python train.py --head_dim=128 --norm_eps=1e-06 --rope_fraction=1.0
MLP neurons of a small language model. Each row is named by its layer, matrix (down: output weights) and neuron, and shows model dimensions 144-239. Each number is 500 + 40 x the weight over its row's rms, rounded and kept within 0 to 999. Numbers have three digits each. A neuron's up and down rows have the sign that makes its largest values positive.
A block is one neuron, or neurons of one layer that tend to fire together. After each block is what it responds to, as a language model described it from the Wikipedia text at the highest values.

L7.down75:519490491423522489477485503482492536570487481459485531430497467507468487590531520558531512451504521446534582500460501489499471438545496405462544455521540461538527516491536534550490513533526447498506457498466537488495528491458490450446604576475432480475491465439521489508515492460585539516
L7.down78:485561450467528440568479462492462614458440553437503477534442463439565508559514445485531565484466484472512553554475525493448491483538487521504535477481455475543444537486508485575550509493437437559473472503491446526511496522404520504436480507495444474498502542482483439515504453534478432474
L7.down174:537435478468468484478518534413525501518415536472483486532550507447557487538509505470549497480529515431485497549553565468478496492479459518429468489520525511462524539552523519474552481528467537492405491496409555499552535525494491455469494530490499517531519489466473446534455421452518462516
L7.down225:443501443478497461444536571484490509469527563460479533523465430465465488448546561528485463479532468490479494482573473492475467503481510573473497516547504477419508481513470470456409549539479539427539496511516550582514486509537472544509504482517461532493487528423527502555492428485453533522
L7.down306:494430465506484436506519535526503594496517516459481531517524516533495528519535418503471494521533512526516541526474581482518470507599477477528462483425513552501403481528489517476528532501516473573524521452545496559525522517571537520490486396444484516507497461502483515460527471514539510524
L7.down392:572504456485506468449532489510557506464455484539428466558481524508525565560496498440538526540570491585489444547494473521555455475474448516497615477461581482539464488481584526525367534578457487530545452466551500517486535459482449513457502457516473503531540537561465481527543478502453469511
L7.down409:473489423458532478477462484594426553485585505544558508525470532536557467510494519494456539521511433539463550523534426526486528540552478568526488482508497480482541496535519443513457527522473482539555524555485492535479537522493427505505477493461438455489515544499481541491473483495503414431
L7.down623:524596518512537534499546471503552510593414492506461438483486499457518504543546463498514538401512488550490548490532515448602511541509489477575460570496445515510508440551535467494461505613495510531541455499407555475486492507559497545514459462519438501454525571472487521450516485511533498471
Word-final verb suffixes. Final suffix pieces completing multi-token verbs or derived nouns, mostly -ing and -ed, e.g. earn|ing, provid|e, conjun|ction, studi|ed.

L7.down1:488531416474441468490452470485526526477487468456491517427478498494467490516526473459519458515540506552552533463467502566496468404453594558514508466519523533486508502550488478534468474465472408501577440462560490503461502511504484506515450470516516490505461535536545505501493539578480489473
L7.down85:562386534541453487486476469485491475525493502500501528517542436461460465548485486490498472487539486475496474516463439483466557551475473583460505486427487421480484484531523503477543452527514436493503517569486522573476470545496497452461539472494547442487568513536496520545532536491469491498
L7.down155:460475520471562514463475521528560527498463459475495517523522419542532476472493549448530440548528479571493494504469524421472567506509534528459489495598520448556492553472510485496506481582442482566529484496482508513581511438535463507466494493495526520616521506567536461473560492540582439398
L7.down156:434489492459462512479465498483457443447509494606457467519586496425588534463478465526532477520531502544501491510604477479469495517550488506453533456451443462481465508446544554585465478525477436508476521517499454549485501485444455478534533466479500532523562480502552554503489452486529543521
L7.down240:486460533485482459485484475483567497482497539467462516468559543507504523494552531466515546472624438540505532462538509538577455548597497572528455480478585466507466533469498439558501465499539494489568408527485489493498529465497585486535483465529458479454473476594497464490493506444490517524
L7.down259:609494505465533550482479522462576530524564461506575533496539532509519559508526452485513443496541561509512519497504547572555580495535538531535431459463524499536587466449505509509455502451559476523503553474580473551485525458483518532548509478491481496513582458540523445507436507441449458487
L7.down568:483505542535437486511528544528540536528542487544467488515578425440572475540539487474510492450492509502475474404500485444508558529468473461518486483486469417472571459419441482514496519437515496488503483578542572479480540560511525513438459474490493477439518448480504472435536514523528536452
L7.down613:581495488433532456502462530470526535484536522607484515532475470462511446554490410551534435515444489535462482423415588509509511531502560396468502536440503543464529510477467576567488430562478473555556467467492498585475511472474454531538466477472489503470452518500504474544521455497598474452
St word-start piece. Word-initial "st"/"St" fragments that begin a longer word, such as station, streaming, State, and surnames like Stark and Stretton.

L8.down375:506524476467503461525472538477479520513454470483435483499481457502563438422512469460487562511560475503564491573451500511524408490505543490602492536531509507517516481448463519533562513490580515504492603479500543442544557521546527533562466509457581440422527437525494444520495501477468551518
L8.down570:535498517452537537466505492470534512505515531457470493533458500573546508528553545539404479503539507503510524461496516494465479526477478379514508423536436545515473537480474530455474479491514465536478505507468399490507486507518490472407495546545529498547519495508523541528457493582460550489
Proper-name final pieces. Last word piece that completes a multi-token proper name, mostly surnames, also places and clubs, e.g. Hans-en, Mill-er, Zamor-a, Kilmarnoc-k.

L8.down190:540527386510497458514508459632549439531477441459474521470557506547472505519541535470490483551484453488501514466480516481526487502515467563450451475563472503488560423448488419540439551490473564489473526522461429518504456488516479469548493463467456471462468456479449561500424502505575504473
L8.down625:519499533526430497562486456424484538491501472470510487482417449484499534479506483539479478516503589532467509460528404530515540564557478452509499525480519429460512556466548512559474487493493525527584476532591490508520584437516589466517469486438484505505473484459412508561514526489415442503
Verb inflection suffixes. Inflectional endings split off a verb stem, mostly -ing and also -ed/-d/-e, as in driv|ing, tak|ing, finishe|d, deploy|ed.

L8.down306:514521498468486519476525515514510452529499660553524504506502492531606494495500542553518497562485482533509545461522486488507507541557479492535390408499536478497415455484542438495600576532471501569480507542462480443526504493525483466486542470485551463553491480504428519460495483576503478438
L8.down357:557553466472485552437452504566491527529493460466493430559525458553498458505500501488591486520489445458453509467572440504511493547575535487495481442495570447535484529523497534598572544503504410458418505509450465497535526511503483512486543463507467506432483530426500480521539495553441522506
Table row line breaks. Newlines ending a markdown table row (after a closing |), especially election-result header rows before the |---| separator, plus occasional mid-word pieces like "ear" in nearby.

L7.down97:458528543483560495521544438494531500453540484469553433518538468448491539419438518533551476487503524500501524493480538413453544502474457431453523474577522531545474518519570522509408539478513466504470538538439487524500534503430479487443521462442464501472519478454458478441459452441582501451
L7.down229:524536537440485566566458549468441553527484494487535548420468566500582449488455485493458458495622467529601479468482486528621520468567538544556477466529476475432572549538554474447520500382438502534536609497533527446516493515500509544563499531486498469456505485466491467551538480575526430471
L7.down336:515457489573466469551601529418451504490499554512530474535469564503536438488551448516421526521462466444535522550500465472556528530515538546512561473481466399556544499427525548527518507465448408524559471538577509542475533427547500508450499491511480518471547549568476472472512553470502495487
L7.down495:543517554415563532482510431500541480526480577479535517506495467498451562501569438470496481490502388495498502544495504439568479540456514443531518544473491520507536554489510536465558496448460462520499514568513476438590507513489449553523521524518505455465458515502500509467457574516513452488
L7.down503:544496483504516564531483520509457491462428447525504506503504507584528446506439519566537482534485509523543512488471474462523449547434479468445424484504536483470473478453466551436527443442561526506447485536511437497517504492552502553468507544477470504386488523517427495499493519424501440529
L7.down504:554534496468491498514512518533529529527507501508494543527430503443473563450407510504523450512427502542510496443478508472446423462474451517451508563459473507455515483486498409508525491438534480454559478475548484472458476469498466524498521523405505466496426523530435497536489557546450472508
L7.down543:467550487591473496503552447497469536452479523552501522515473489512482458498502467504551589518493594484469471519465482501582410515460490486607447559461492538490465440528496464456489476445447560539463468502502516498455530567464503547496469478525460467486511478502521468520528542538475590535
L7.down620:568519465494461508570475527515400468460476512504483517509459542460466490475405448561422456560495461559521528506500478491527466515538532525448448555509443448435518436478469492487572506447532539497508523452519415507541456560466471502502478501514515464462380522519480498545532500470466440455
Word-completing final subword. Final word-piece that finishes a word split across tokens, often a silent "e" or ending like "ort", as in Courthou-se, Airp-ort, Villag-e.

L8.down78:543498494464559531391437586497525510482583501518520479485553483504427509413432483521451495494504533510524500433483493532487439448518478488506458564499518460501476541485530529495561513587522505406464555481406506500554501507497507436445487476437560562500418518593530490498534516558532429514
L8.down627:494471459493534484449484461533624466496447505510531571452580494520518484518528472501603505508387506515476456499454518475491547546505513543484577531551589591469577513475466426586490459569510538535506549538502506487452548493563492459523505526535520475535484507531465446500487473501527467482
Word-initial "st" fragment. The opening "st"/"St" piece of a word split into subword tokens, e.g. st|arring, st|ation, St|ate, St|eve; also other mid-word fragments like W|ill|iam.

L10.down80:481563496452438477527530490547494491459504561458445471432525529532584504527526509466440572468622514496537560499500501559528538467491562541498507414493482449490580534512449425557471494394494500544439523500480424467466505512518477450474497522431528563563499495415451506535505528501514526510
L10.down108:480404499489537481517563537486514534496508530466522516471498431457548461491482558545521522494601600478540444546511441534511483519450469553531534464549488535544509503472492535522511411462510456510579508518505524534497471457510507471457461589549484562495485498500489445485477490590464549463
L10.down226:519412473482501501480436486469509461605474505480544526444439546528490493505485489478500441479541425575462513467447469485525477606562472526425568554429449446597592469466477472537507498510488504517551430491544444463495568464544494486468577503500496553530551515481489542467530474555511517499
L10.down598:435530449513464553514544478474557535472517557486534527465501518521461544482489432539534537438432522439513532432527547493498483467496507483437523472571511467439517490424481462552514431530482493482443543554545503482526558512496451413443467596504488510573540420508505537493458468512572600504
Subject head noun end. Final word piece of a sentence's subject noun or pronoun, just before its verb, e.g. cell-s, ord-er, wh-ich, I-t, where "was" or "is" comes next.

L10.down182:545514479541396500535538526492518492513552520530480486523504441493438595491505463512447541586489557498483493478481569465463457424470479512474502457457541475450533370504489445473460479479568461500522509531464483569440513445505525531607462520516485518550461579601462602505483500567522493466
L10.down248:524451479478523509513425486521562483386498401459438487514559462527575517563478490484551606589516520506480428467505479524436452496558421549524448540533447458516488573456524515487495500527439528489475500533522497540528554509522462511473465490532405491498385526512508504510524496577480484489
L10.down280:485504544527537463416539550513492497567528442528552439572553517498578464519504471484446390445474487506487494434483507461480608486565513498462517506570564492472473531546438483499438473505584471551518455507456504622488481465511488502484490499488505517506462525501486511630478496535458505487
L10.down343:483456530514476569452508543509510464444428456508472383485558540513449572514512474468467535566528528415571481474488509506509512527471523525518524503396550481457462493509515529470426515487504440529562527543432488436447492504484472516507453572498508582484493517573508470436436527473507452512
Split word-start fragments. Leading consonant-cluster fragments of a multi-piece word, mostly st and ch, often the noun after a modifier: st|udents, ch|art, st|ation.